Weights of a small GPT-style language model, trained from scratch on English Wikipedia.
Size: width 192, 2 heads of 96.
Architecture: RMSNorm before each block, learned positions, no biases in attention or MLP.
MLP neurons of a small language model. Each row is named by its layer, matrix (gate and up: input weights; down: output weights) and neuron, and shows model dimensions 32-95. Each number is 200 + 40 x the weight over its row's rms, rounded and kept within 0 to 999. A neuron's up and down rows have the sign that makes its largest values positive.
After each neuron's rows, "fires after" lists the tokens most often just before its 100 highest values on Wikipedia text that the model never trained on.

L7.gate78,149,172,162,162,209,206,221,244,244,277,260,171,236,204,195,230,174,179,199,189,204,207,140,214,162,290,214,200,159,155,170,161,166,137,244,231,158,207,185,188,196,150,246,171,238,224,194,250,154,240,220,264,263,128,296,223,202,226,165,166,225,218,201,231
L7.up78,224,157,155,266,296,211,210,243,206,235,255,107,229,237,214,201,148,208,165,212,147,240,150,207,204,248,208,188,155,168,129,226,179,269,205,187,217,180,232,291,202,156,236,204,264,169,188,215,148,170,179,143,187,204,169,246,226,260,218,160,204,169,156,208
L7.down78,247,255,217,209,239,206,222,235,196,162,164,223,254,180,185,226,248,124,199,173,195,156,226,212,190,233,226,191,175,182,259,197,185,201,209,250,167,210,199,178,178,233,169,224,238,187,330,191,225,184,217,251,122,159,156,251,226,166,270,229,266,252,215,222
fires after: "s", "ers", "St", "ed", "ic"

L7.gate61,187,202,243,168,234,209,164,95,208,130,223,149,199,141,211,181,217,192,249,233,208,155,273,165,162,249,266,214,267,175,238,194,282,172,220,215,210,144,186,282,151,173,204,201,229,227,175,233,190,243,179,185,299,132,237,186,235,129,224,226,130,256,203,188
L7.up61,237,238,217,270,146,185,206,173,200,154,176,99,116,232,152,244,202,181,246,174,139,160,203,190,173,179,267,192,201,162,193,194,211,170,171,219,205,194,207,228,230,178,253,240,196,206,236,196,223,104,123,232,257,163,223,187,117,326,174,218,180,178,150,179
L7.down61,236,207,205,225,132,227,250,200,196,179,151,227,194,196,201,223,206,263,277,168,230,186,182,213,154,283,199,189,189,180,134,161,213,200,251,135,261,158,126,219,215,179,175,220,185,270,226,228,236,257,204,115,235,185,219,202,182,159,181,227,229,168,257,173
fires after: "z", "ad", "el", "li", "q", "| "

L6.gate64,189,185,208,195,184,237,267,251,209,241,217,211,316,281,249,206,164,124,202,231,189,215,166,210,182,157,152,276,213,203,214,235,196,239,133,227,203,203,149,233,230,167,222,241,204,173,259,136,199,117,145,204,209,222,177,288,195,228,213,238,139,200,124,195
L6.up64,186,193,240,175,128,245,233,246,161,176,174,136,238,151,220,174,178,197,182,171,209,213,126,207,232,223,193,271,178,186,281,244,221,209,146,181,218,220,178,206,185,196,207,201,151,234,306,187,165,244,155,198,212,139,183,236,227,275,182,180,192,188,164,171
L6.down64,220,216,221,225,195,166,185,228,129,167,199,220,171,247,240,195,176,178,230,162,266,167,251,172,146,130,272,209,132,208,267,283,191,271,227,211,144,224,211,270,190,143,119,121,256,129,167,222,218,213,178,132,238,152,179,159,285,255,215,281,159,214,176,210
fires after: "R", "t", "T", "the ", "D", "ap"

L6.gate498,204,259,170,159,182,229,192,226,224,235,220,226,195,190,171,268,199,194,175,241,150,227,174,148,198,253,248,220,154,143,174,173,179,180,200,200,215,211,246,156,192,181,187,255,200,183,142,207,111,216,211,174,273,226,182,195,201,172,177,221,216,221,195,212
L6.up498,155,209,178,161,210,241,147,239,247,221,199,254,222,176,159,267,165,195,159,237,147,208,157,159,151,167,195,212,177,201,168,185,251,195,236,206,216,211,297,246,243,163,146,233,240,136,187,190,178,179,245,232,168,188,246,198,196,178,194,245,202,178,236,210
L6.down498,242,225,148,232,175,237,204,226,254,227,180,220,118,205,213,179,214,176,155,182,199,216,157,275,141,171,239,208,175,172,174,136,210,256,171,215,125,202,225,243,196,270,200,243,240,200,193,206,153,169,244,163,172,187,177,196,192,235,166,183,194,154,296,230
fires after: "St", "d", "an", "An", "D", "ic"

L7.gate202,226,153,237,185,212,241,193,165,213,258,215,160,237,100,195,207,243,156,249,192,189,154,226,212,152,211,170,193,184,175,261,193,210,172,155,216,220,220,161,310,202,139,239,206,237,208,162,171,176,173,174,173,146,162,171,138,164,213,191,225,216,267,170,224
L7.up202,238,144,151,157,184,198,121,187,201,171,200,191,247,83,201,267,237,192,221,104,191,185,222,196,132,226,235,178,203,234,214,204,229,203,180,206,103,168,212,221,246,250,215,186,127,143,156,284,170,188,189,171,226,58,223,191,156,285,140,256,208,200,207,185
L7.down202,224,270,252,286,162,214,190,210,167,154,156,236,207,243,117,244,190,185,196,209,165,244,206,248,198,171,177,214,240,163,217,204,152,152,151,202,159,202,178,204,181,201,222,253,185,155,293,195,289,171,221,230,196,157,231,221,232,319,185,197,161,160,196,127
fires after: "ak", "ad", "us", "ill", "iv", "el"

L6.gate102,197,203,246,196,164,256,202,180,154,205,245,242,189,215,255,189,185,222,275,140,205,205,307,245,134,174,208,169,214,147,232,198,150,195,243,179,218,272,190,219,180,207,164,167,150,229,243,199,202,250,222,231,220,161,246,223,223,157,242,167,195,172,211,231
L6.up102,170,243,207,109,201,146,175,248,218,140,227,210,184,186,251,161,185,218,211,135,184,165,245,273,139,173,111,275,202,167,153,233,224,132,204,224,186,153,161,158,137,204,210,185,180,238,169,203,245,198,233,222,167,216,224,264,259,189,243,209,138,256,232,252
L6.down102,246,207,281,227,206,207,173,184,248,170,146,247,218,279,200,145,233,227,217,169,173,146,208,272,195,173,202,166,131,194,170,166,199,187,242,254,250,220,171,196,158,159,184,257,166,249,235,163,227,151,137,261,212,148,203,209,173,173,177,248,243,218,194,189
fires after: "f", "T", "L", "F", "l", "h"

L6.gate433,190,171,204,130,273,213,160,167,171,261,278,276,122,187,196,251,187,229,216,220,163,171,152,142,164,238,258,240,235,164,286,222,211,131,173,122,163,216,216,162,181,215,232,203,228,190,157,191,229,126,197,146,200,185,212,235,185,210,246,229,241,205,134,311
L6.up433,193,213,212,170,229,240,191,216,185,193,164,206,205,181,271,162,219,193,171,140,187,267,116,287,185,204,166,171,219,184,203,168,211,184,213,178,290,195,181,156,180,167,196,281,223,188,206,235,188,245,270,222,184,250,134,167,206,143,226,212,224,176,200,203
L6.down433,268,230,217,270,190,214,196,254,238,180,174,198,161,182,119,208,164,239,190,207,202,186,159,210,175,219,211,238,208,241,205,248,137,224,261,180,172,203,286,203,166,153,285,189,246,257,170,182,235,157,259,191,221,160,250,187,223,198,164,114,228,228,173,218
fires after: "i", "an", "ay", "e"

L8.gate250,214,218,235,213,182,226,173,171,213,183,166,204,160,201,240,216,251,189,268,235,289,190,227,229,223,243,164,261,165,218,175,183,275,167,192,193,199,216,144,259,174,232,126,264,293,270,223,204,236,163,140,236,152,265,217,216,245,150,229,256,255,147,150,202
L8.up250,199,199,220,250,205,160,147,217,238,206,252,195,201,212,214,194,294,204,176,214,205,196,234,231,211,232,177,251,202,308,177,224,154,184,257,175,197,173,202,220,239,170,195,264,210,221,245,195,174,188,111,207,269,202,138,241,188,208,168,245,138,220,270,200
L8.down250,194,212,166,261,242,249,254,252,133,140,203,218,111,152,256,192,172,136,204,169,245,190,194,209,214,166,248,191,150,246,184,202,225,189,161,263,159,213,174,233,201,250,173,205,298,224,152,219,173,127,199,125,85,167,200,185,142,268,238,252,195,209,181,236
fires after: "r", "th", "m", "g", "c"

L8.gate391,168,258,189,218,257,165,294,243,251,155,209,159,214,224,224,223,200,179,202,248,158,212,184,240,208,210,273,225,168,193,240,237,141,251,227,142,187,146,257,124,154,153,253,220,158,164,145,245,211,232,201,217,211,113,305,194,225,196,162,150,231,214,138,179
L8.up391,195,263,245,203,168,194,242,121,232,205,209,160,178,189,241,219,191,229,215,222,171,202,262,221,199,146,256,170,240,192,188,234,183,200,204,157,188,284,150,236,167,178,213,158,158,214,220,131,111,197,264,187,238,197,179,136,227,217,194,221,244,179,312,280
L8.down391,257,198,222,146,201,240,163,181,219,160,199,214,164,194,186,204,195,162,270,182,221,195,191,163,218,219,164,175,217,257,141,189,205,175,226,191,251,162,246,221,251,187,181,217,167,206,217,219,148,273,187,203,126,209,191,231,201,170,166,170,282,211,243,224
fires after: "o", "| ", "e", "i", "ay"

L6.gate57,172,193,236,201,216,232,241,171,87,287,232,241,136,202,181,210,202,217,198,215,239,117,218,209,140,140,231,182,272,205,208,173,213,231,230,223,191,147,225,256,189,193,174,197,258,221,250,175,221,180,134,235,242,282,239,296,206,149,276,198,182,146,210,215
L6.up57,137,219,206,138,225,239,161,181,249,228,192,221,200,250,234,325,209,178,216,183,204,246,167,225,214,269,150,129,159,158,200,166,234,215,176,223,243,215,216,193,189,183,226,190,131,116,239,208,202,254,225,238,168,179,204,262,247,148,196,189,245,180,147,180
L6.down57,222,197,228,179,249,203,192,206,202,144,239,188,221,189,155,180,187,113,154,251,142,244,212,164,178,194,244,224,228,223,212,247,173,154,247,284,234,159,225,212,169,133,186,189,270,246,256,178,191,238,82,215,181,273,238,162,174,166,201,217,205,203,219,258
fires after: "c", "tr", "C", "R", "r"

L4.gate78,197,203,107,264,221,209,212,181,173,182,155,207,211,159,203,218,252,178,283,172,155,154,133,201,216,268,260,242,166,215,237,170,97,189,213,226,227,167,164,258,247,193,236,209,138,184,232,197,173,204,201,165,182,174,188,241,206,149,189,331,188,199,195,183
L4.up78,217,253,181,205,191,188,207,116,192,124,118,223,283,205,218,186,247,195,204,252,228,167,161,222,239,246,196,181,205,189,272,118,127,105,181,192,215,186,224,264,254,158,267,196,152,199,214,236,243,182,158,192,160,164,164,167,118,154,219,269,243,170,214,243
L4.down78,188,233,132,237,196,268,171,200,239,229,209,161,180,247,200,186,208,188,251,169,220,232,163,326,176,266,221,233,72,282,260,225,152,214,188,184,162,168,176,241,223,264,168,146,220,183,167,241,250,164,250,156,173,169,211,241,173,133,248,272,234,238,182,229
fires after: "D", "e", "c", "g", "i"

L8.gate308,189,202,181,175,258,164,236,127,243,186,247,149,158,172,110,149,185,214,220,171,166,241,201,259,161,247,236,235,188,191,228,185,126,175,225,175,172,175,216,197,177,182,192,254,155,172,211,268,222,149,211,227,201,222,207,253,202,180,165,158,102,254,136,142
L8.up308,216,222,208,271,156,253,197,132,170,219,211,239,171,177,145,206,227,222,220,201,186,153,192,186,205,195,142,276,210,184,181,169,175,179,230,225,216,205,224,210,160,218,153,198,134,207,294,180,230,224,186,208,130,181,162,193,224,235,208,289,305,156,196,187
L8.down308,142,169,203,179,223,195,172,221,202,242,213,122,193,150,173,150,236,236,234,166,195,158,141,203,257,124,265,258,255,264,247,227,237,187,162,231,170,169,165,188,201,248,179,151,195,226,196,148,185,208,208,167,229,199,131,217,165,140,266,108,232,206,243,196
fires after: "ot", "t", "T", "ak", "re", "om"

L8.gate460,203,180,186,221,185,211,233,157,215,263,240,243,208,220,229,214,144,197,222,150,201,211,191,174,213,227,239,179,186,187,170,165,258,216,214,228,276,217,284,231,224,218,222,236,197,193,181,108,197,243,225,189,227,117,207,211,262,188,160,125,178,203,164,243
L8.up460,233,205,149,214,215,231,229,255,263,136,196,173,233,213,228,246,175,284,240,184,163,194,135,183,212,251,117,209,151,197,174,245,196,205,199,237,147,95,253,171,145,170,189,165,193,167,162,214,175,150,231,247,191,135,149,113,154,166,137,162,158,202,181,221
L8.down460,129,172,227,258,204,198,169,129,179,245,126,172,164,162,192,192,150,178,255,197,146,263,290,192,168,185,233,81,166,249,199,182,202,206,209,230,170,250,193,110,230,163,172,249,201,270,191,182,215,140,172,229,195,200,224,227,220,254,268,172,228,244,141,164
fires after: "ov", "P", "s", "ers", "C", "S"

L8.gate242,230,216,297,244,225,191,184,206,240,199,211,183,224,166,240,214,222,148,232,215,182,243,197,280,230,229,261,195,252,211,174,175,223,216,163,154,313,179,248,163,157,219,162,236,165,178,133,197,212,256,174,224,201,265,114,239,208,239,169,213,169,181,243,253
L8.up242,213,141,252,208,222,214,187,180,216,193,177,208,145,214,257,150,201,160,230,175,108,213,178,237,147,210,258,188,163,210,253,167,213,186,151,155,162,245,222,232,290,182,270,169,118,196,181,225,224,254,194,234,259,262,190,281,210,217,195,208,157,234,200,229
L8.down242,141,234,166,155,153,183,244,235,174,161,216,208,172,220,223,219,187,248,143,179,225,163,289,228,229,245,234,201,237,215,238,222,280,151,236,167,200,208,182,233,160,160,168,164,161,171,222,278,203,179,183,150,111,219,163,182,207,97,129,186,139,177,190,133
fires after: "r", "n", "m", "/", "or", "M"

L6.gate278,283,208,232,172,147,187,214,236,207,166,228,164,199,126,185,198,263,195,253,136,144,194,179,141,239,203,261,216,187,214,226,235,276,220,184,189,198,128,192,276,223,252,162,197,172,171,192,189,181,139,293,169,180,222,203,200,238,200,196,267,251,154,256,197
L6.up278,191,192,278,99,227,174,164,181,241,135,169,252,246,186,163,168,180,211,194,129,160,191,188,223,167,167,239,282,141,214,213,219,158,232,177,165,87,240,208,280,197,179,181,162,208,186,239,246,117,200,211,149,244,161,197,104,179,125,173,245,183,197,211,216
L6.down278,206,186,219,213,153,215,125,231,223,136,188,226,186,195,236,191,290,212,241,134,119,235,167,207,209,257,186,208,230,186,191,174,238,212,154,168,133,217,198,220,169,207,158,234,245,203,194,269,213,206,185,221,236,234,194,218,238,263,214,248,226,187,227,164
fires after: "oo", "w", "ak", "ad", "f", "iv"

L6.gate501,264,191,217,204,208,195,271,237,215,214,226,180,224,153,161,250,205,188,273,275,283,225,189,230,192,180,211,267,240,143,246,223,197,352,226,209,186,208,216,216,236,178,214,189,178,222,179,175,131,222,269,148,197,122,178,271,234,175,190,197,167,115,213,211
L6.up501,186,328,265,184,207,242,223,164,269,182,188,141,275,163,174,227,202,219,214,236,172,161,179,122,165,143,201,188,219,164,222,159,216,134,173,234,89,212,255,187,226,164,200,234,220,241,230,177,294,218,218,173,203,135,151,196,193,176,174,196,209,247,214,171
L6.down501,213,212,117,188,140,236,151,163,206,147,212,165,213,204,114,178,176,147,188,162,206,145,233,205,162,219,258,157,156,140,267,107,195,170,199,191,191,147,219,203,199,174,134,219,208,252,121,186,227,223,251,173,217,174,248,128,205,234,226,192,263,193,214,175
fires after: "4", "6", "3", "2", "5", "9"

L7.gate426,180,182,198,242,119,163,237,211,204,193,105,175,176,233,166,222,190,221,248,243,199,209,190,207,258,213,212,217,210,196,229,225,199,227,148,181,185,115,231,178,189,143,213,134,174,155,209,267,197,186,238,179,216,206,197,196,202,117,254,193,190,205,260,216
L7.up426,263,257,246,142,194,248,237,162,226,218,204,275,201,193,246,185,231,178,210,172,216,268,178,207,163,192,232,131,218,169,225,228,98,117,247,254,199,157,215,102,208,190,227,200,182,95,223,185,193,154,258,217,215,181,232,166,229,229,181,183,149,206,216,185
L7.down426,201,155,214,198,176,204,219,232,209,128,192,208,239,168,141,227,211,182,188,238,211,143,280,137,193,213,166,219,127,125,258,197,216,162,171,211,218,226,227,220,226,246,208,166,223,205,219,182,215,213,204,196,248,204,230,171,277,224,186,214,168,237,154,193
fires after: "d", "In", "a ", "in", "ad", "and "

L4.gate353,218,295,160,237,228,140,298,152,200,207,171,205,152,243,190,202,214,241,199,169,246,175,205,209,172,203,279,153,177,185,238,188,254,111,319,176,216,189,160,258,181,112,199,219,198,167,234,139,255,212,165,199,182,171,225,237,183,205,236,214,210,234,209,214
L4.up353,245,250,164,245,214,177,266,194,278,142,153,209,221,224,194,170,194,273,139,196,244,168,211,233,208,200,267,176,237,183,227,230,209,192,202,161,246,202,207,307,125,143,240,184,106,210,183,190,202,305,181,231,169,208,224,206,151,177,213,204,194,246,212,155
L4.down353,207,266,165,317,198,151,167,117,174,212,177,240,187,236,219,131,210,180,158,203,262,158,185,193,235,190,216,158,229,162,259,211,250,161,123,215,192,232,183,170,166,163,141,181,167,211,198,158,250,239,133,230,252,254,208,193,207,114,195,272,224,185,192,156
fires after: "a", "i", "o", "si", "on"

L7.gate332,271,225,149,202,261,105,185,204,228,197,168,150,186,149,212,183,226,182,256,239,184,184,164,288,239,270,222,245,179,186,208,161,250,177,232,147,261,236,143,173,226,253,181,149,169,91,145,174,200,184,166,229,167,204,161,257,191,149,198,249,301,205,219,206
L7.up332,240,157,176,199,173,166,144,265,206,178,196,199,217,168,168,198,212,189,245,146,123,166,213,231,165,219,188,126,202,206,140,201,207,231,166,150,242,206,200,141,223,159,232,128,147,142,196,207,154,126,287,243,242,250,185,175,249,196,260,209,273,190,219,178
L7.down332,250,245,177,188,201,221,234,216,145,165,191,196,173,298,315,172,201,193,219,193,177,205,170,214,234,160,187,239,229,218,271,131,307,252,190,215,184,196,194,122,158,153,180,201,130,185,245,183,212,182,176,204,120,165,186,189,196,154,254,230,217,241,220,218
fires after: "e", "M", "m", "re", "ic", "ul"

L6.gate114,168,239,212,231,195,200,242,232,205,197,195,269,190,242,224,182,233,166,169,235,213,191,317,192,189,136,183,162,291,169,193,140,160,214,170,186,179,187,208,188,155,264,245,179,192,257,310,234,229,251,149,281,264,184,226,231,237,171,192,184,214,172,190,187
L6.up114,180,238,198,135,170,202,280,284,238,147,207,176,242,138,127,169,221,202,246,160,209,206,179,195,245,164,168,123,163,264,202,198,171,145,217,174,210,171,197,190,215,222,239,208,115,172,258,264,185,211,200,144,232,242,223,184,256,111,152,177,245,199,237,256
L6.down114,207,254,209,236,166,241,236,225,203,206,204,174,204,197,202,180,166,167,275,237,212,267,119,253,215,243,221,197,142,251,182,194,162,174,177,290,225,190,243,221,206,156,186,188,242,192,234,215,212,150,203,183,237,212,232,142,176,187,227,232,250,181,248,164
fires after: "Ch", "C", "ch", "was ", "R"

L8.gate283,225,207,209,143,145,218,208,197,253,175,159,204,245,219,257,229,184,214,210,200,201,174,187,243,136,233,242,230,212,200,258,208,175,297,236,139,220,147,199,181,205,191,200,217,69,163,168,174,233,209,189,166,182,245,188,263,149,160,129,94,269,142,200,175
L8.up283,204,186,260,215,198,198,173,204,182,244,188,187,157,172,183,209,215,114,259,183,219,234,194,187,142,154,240,153,232,229,174,249,140,174,173,101,126,189,262,117,198,199,157,117,185,269,169,142,228,148,187,148,175,178,239,164,193,181,159,186,190,136,252,190
L8.down283,173,233,261,217,196,179,144,225,224,226,234,175,249,265,236,172,181,265,257,245,206,200,188,209,217,225,294,155,251,232,146,183,156,160,207,159,189,147,128,197,154,216,224,247,225,217,176,276,255,231,110,134,221,227,213,204,234,273,269,197,224,221,223,269
fires after: "a", "i", "c", "h", "e", "ar"

L7.gate341,110,206,204,193,186,171,216,125,148,186,215,281,188,124,193,188,207,169,239,219,202,195,260,270,241,183,165,205,174,192,168,150,207,150,294,137,176,170,193,219,203,208,163,144,138,214,237,214,251,231,150,156,223,208,113,248,203,215,242,177,179,236,254,213
L7.up341,126,230,227,171,231,168,126,195,215,235,247,274,155,291,292,221,209,208,239,146,218,226,144,170,163,137,269,178,208,121,179,235,199,198,236,252,169,209,224,212,219,226,206,200,252,227,214,143,179,160,168,230,215,158,173,248,179,186,226,253,213,150,146,261
L7.down341,215,143,176,242,140,198,173,230,238,219,149,152,135,204,149,160,172,254,139,168,208,205,229,269,264,175,145,230,277,235,219,241,206,162,258,284,196,218,222,208,161,195,177,163,193,271,264,213,227,190,201,206,213,231,185,165,217,156,221,208,237,245,215,126
fires after: "\n", "l", "L", "d", "i"

L6.gate14,206,145,291,234,235,167,245,200,204,178,196,121,292,146,227,237,185,178,202,198,191,219,231,235,175,228,235,236,207,269,182,226,208,249,180,180,172,174,229,201,218,239,201,240,191,202,100,188,255,202,183,183,225,179,179,272,277,243,214,239,178,210,283,195
L6.up14,221,249,156,244,199,200,183,111,203,208,185,190,136,145,184,213,215,216,181,227,173,233,222,253,197,262,207,239,215,248,235,187,198,226,200,175,223,200,154,285,133,225,248,226,211,172,193,200,260,212,189,153,202,168,231,268,204,296,244,178,207,233,219,155
L6.down14,240,228,237,184,243,204,237,205,240,204,140,235,198,193,215,221,149,167,271,204,284,155,206,192,236,226,202,182,274,135,171,275,211,235,183,235,213,211,205,216,245,230,208,135,148,211,192,198,202,259,264,172,197,170,227,196,181,170,191,193,171,158,242,216
fires after: "et", "ri", "d", "st", "or", "ov"

L4.gate72,254,233,208,217,259,189,224,224,149,164,228,248,253,209,189,230,185,180,165,222,207,201,202,179,164,109,207,244,178,234,186,195,182,219,203,182,196,247,176,228,173,159,237,234,212,238,204,233,146,179,278,196,247,209,219,147,243,176,228,168,162,253,255,151
L4.up72,182,226,291,172,154,220,208,167,200,230,265,198,208,194,173,180,251,238,144,176,232,222,218,205,198,181,172,204,141,208,186,244,239,120,194,121,118,141,167,196,143,243,199,245,147,202,180,184,328,142,214,204,201,164,102,213,164,233,233,174,366,202,232,227
L4.down72,218,209,202,267,189,148,223,165,217,181,209,208,262,202,165,139,309,245,185,243,185,306,210,160,214,214,161,205,241,184,228,236,197,181,182,116,222,163,212,149,199,207,135,152,154,213,144,197,243,182,249,185,199,223,279,206,211,160,252,184,164,198,244,256
fires after: "- ", "7", "6", "3", "1", "0"

L4.gate126,176,170,243,208,220,210,177,144,154,203,203,158,119,292,149,209,219,176,217,203,158,186,233,204,181,294,275,160,233,192,209,176,225,170,273,130,276,211,132,248,173,238,172,218,167,247,179,154,173,181,163,163,228,178,196,212,209,184,265,276,168,97,203,294
L4.up126,197,242,250,199,203,161,187,91,220,222,154,181,141,256,172,177,238,222,192,202,206,197,171,201,246,220,256,261,216,221,218,186,232,145,271,203,297,140,223,219,152,142,178,213,188,179,282,205,256,198,228,172,151,169,181,181,216,227,234,191,147,173,123,250
L4.down126,228,271,158,235,219,223,161,188,243,279,183,196,181,182,213,158,142,182,258,251,239,215,113,294,203,161,291,97,248,197,231,215,193,206,224,225,149,139,197,249,214,164,276,173,138,248,198,177,244,201,173,215,226,205,222,132,194,218,167,250,163,187,191,240
fires after: "i", "e", "ti", "o"

L4.gate472,195,260,192,186,150,141,239,175,181,150,196,272,219,211,155,155,207,240,265,147,213,222,147,173,212,223,161,236,163,164,260,163,249,158,141,188,165,254,199,214,195,200,190,137,186,174,230,235,297,204,240,185,197,217,203,194,199,176,137,143,251,219,215,195
L4.up472,184,198,240,233,275,238,122,208,205,122,224,225,212,219,239,216,260,149,224,150,144,209,183,221,253,176,186,132,228,166,248,171,240,162,207,174,156,156,231,216,205,230,223,205,195,101,188,128,206,197,184,184,221,208,270,231,187,198,182,205,248,260,227,223
L4.down472,265,241,173,190,183,245,266,165,192,79,136,142,218,119,139,155,234,268,235,200,289,250,202,166,231,154,243,147,179,213,178,152,238,173,148,265,199,138,179,202,283,239,153,209,185,158,211,167,176,163,205,201,166,229,217,184,222,156,271,226,268,231,287,177
fires after: "in ", "J", "to ", "di", "en", "j"

L8.gate427,213,150,206,173,191,157,249,217,254,261,104,214,271,169,233,200,202,272,208,148,126,200,143,164,190,261,191,175,260,177,165,213,105,195,206,142,196,132,149,249,198,192,198,150,272,177,204,195,225,176,253,201,194,216,178,197,206,242,173,80,212,164,256,247
L8.up427,187,157,177,173,182,216,239,199,196,196,273,152,200,138,222,279,167,181,179,161,167,213,234,227,173,272,222,186,229,201,171,175,189,92,132,184,216,327,215,214,159,264,179,175,194,209,236,186,242,177,194,139,204,201,188,191,193,177,243,191,246,194,303,185
L8.down427,210,191,312,187,252,180,193,205,266,233,206,222,261,207,162,214,255,275,210,122,181,188,254,166,138,231,216,179,187,195,208,189,192,250,150,206,208,240,197,171,218,199,178,225,185,206,202,239,255,215,216,203,198,170,264,172,254,235,135,119,184,186,170,151
fires after: "f", "b", "bu", "h", "ere ", "and "

L6.gate387,251,183,167,211,205,172,156,244,205,204,167,248,236,227,217,217,204,214,203,178,195,282,130,187,152,199,262,225,229,137,267,209,104,136,149,172,227,191,194,198,174,222,195,224,210,207,163,194,174,237,192,249,168,205,265,158,246,215,238,214,175,207,161,222
L6.up387,216,239,174,140,219,195,202,172,222,240,181,167,215,139,214,208,214,203,141,192,236,237,270,292,153,234,197,153,166,228,230,216,144,204,130,295,178,170,214,196,173,210,125,202,215,297,268,187,203,252,174,189,197,236,233,237,224,176,253,175,271,215,238,214
L6.down387,146,184,136,178,185,214,219,179,176,251,119,140,203,197,214,168,162,251,214,114,167,225,203,266,188,215,161,224,155,258,286,160,231,207,184,219,128,200,196,223,167,189,172,164,284,127,220,222,189,181,161,249,211,176,192,175,162,190,203,251,164,173,211,140
fires after: "et", "B", "ro", "b", "H", "h"

L7.gate155,248,252,193,225,247,196,145,148,178,123,207,201,152,214,188,177,246,198,193,218,197,210,242,194,145,242,119,177,192,203,224,186,213,171,204,190,193,191,205,198,317,226,190,170,202,206,140,190,163,271,221,184,160,294,248,269,189,227,173,218,117,75,280,143
L7.up155,234,185,256,227,205,181,231,259,194,187,312,186,231,233,194,189,186,215,251,222,199,232,193,153,138,219,259,222,206,237,162,211,155,246,221,140,197,156,215,169,190,201,198,160,243,199,240,223,204,195,195,218,204,200,272,289,187,227,101,185,230,189,215,135
L7.down155,142,199,208,271,244,239,231,264,129,188,225,206,120,213,193,191,211,269,196,198,192,277,135,255,160,197,166,161,156,206,157,186,206,195,250,220,198,205,200,221,230,229,239,128,222,186,191,227,285,212,199,270,238,201,226,249,231,240,235,200,168,227,252,210
fires after: "M", "m", "T", "s", "r"

L7.gate479,220,160,131,212,171,242,123,138,202,243,215,266,247,208,204,195,231,261,217,233,161,194,225,185,195,198,219,223,143,205,183,159,244,215,181,111,190,242,188,276,262,234,178,147,200,201,223,192,236,187,214,150,217,178,192,171,286,249,213,298,154,246,204,155
L7.up479,210,88,232,162,164,226,220,244,192,205,174,157,237,179,192,199,246,117,257,139,201,151,168,211,222,242,222,231,241,231,271,206,155,214,205,175,211,176,200,215,225,222,203,171,205,192,247,163,209,190,190,175,153,161,299,187,262,297,199,188,195,216,237,246
L7.down479,152,267,163,227,229,254,219,182,226,235,193,204,215,166,211,239,267,251,260,216,116,165,192,201,272,209,213,185,147,246,173,148,219,255,155,135,134,209,281,234,168,199,199,206,181,161,203,230,251,227,289,186,178,180,125,175,204,172,202,178,194,136,172,233
fires after: "oo", "n", "ak", "iv", "all", "an"

L6.gate388,163,147,170,254,177,191,160,141,250,197,182,298,181,137,124,181,236,250,223,197,218,228,183,251,182,155,170,299,240,169,203,168,174,138,178,207,202,244,164,222,199,79,221,177,124,200,167,203,188,226,216,183,219,281,228,145,201,139,166,241,238,153,278,244
L6.up388,259,207,184,235,111,198,191,166,276,134,205,311,210,197,138,238,197,263,183,139,147,162,165,121,147,245,226,207,224,165,202,148,141,159,211,210,158,194,208,224,201,258,184,207,170,132,238,208,254,142,197,192,183,197,199,143,126,157,178,246,182,144,256,241
L6.down388,239,215,259,211,190,170,257,256,221,222,172,270,177,206,182,159,258,213,125,187,235,156,199,163,203,213,179,206,193,247,220,156,258,201,158,260,153,212,249,171,245,151,179,99,217,149,185,157,200,169,226,204,223,211,218,148,207,147,230,244,233,244,213,229
fires after: "in ", ", ", "In ", "the ", "of ", "to "

L8.gate368,259,177,186,250,269,185,214,157,238,201,256,155,209,270,184,177,218,242,161,192,240,159,230,109,206,276,194,262,159,193,196,232,200,178,206,191,137,195,152,240,252,196,183,148,210,242,170,137,173,281,180,226,235,179,245,230,127,196,203,235,174,132,163,269
L8.up368,233,224,178,203,281,269,137,185,248,198,222,248,267,308,191,196,205,172,188,268,164,234,219,208,191,216,204,243,238,283,175,287,238,235,289,193,224,244,169,296,221,238,191,193,205,157,219,175,146,186,178,195,206,244,257,228,187,173,193,207,208,143,158,152
L8.down368,192,218,185,189,219,165,294,189,203,222,154,199,206,205,214,205,188,219,208,211,243,200,224,192,223,160,259,162,112,242,219,190,260,178,168,195,161,182,210,189,246,251,181,167,308,188,161,202,205,224,141,184,196,182,164,154,165,186,234,148,196,219,256,170
fires after: ". ", "N", "M", "c", "n", "r"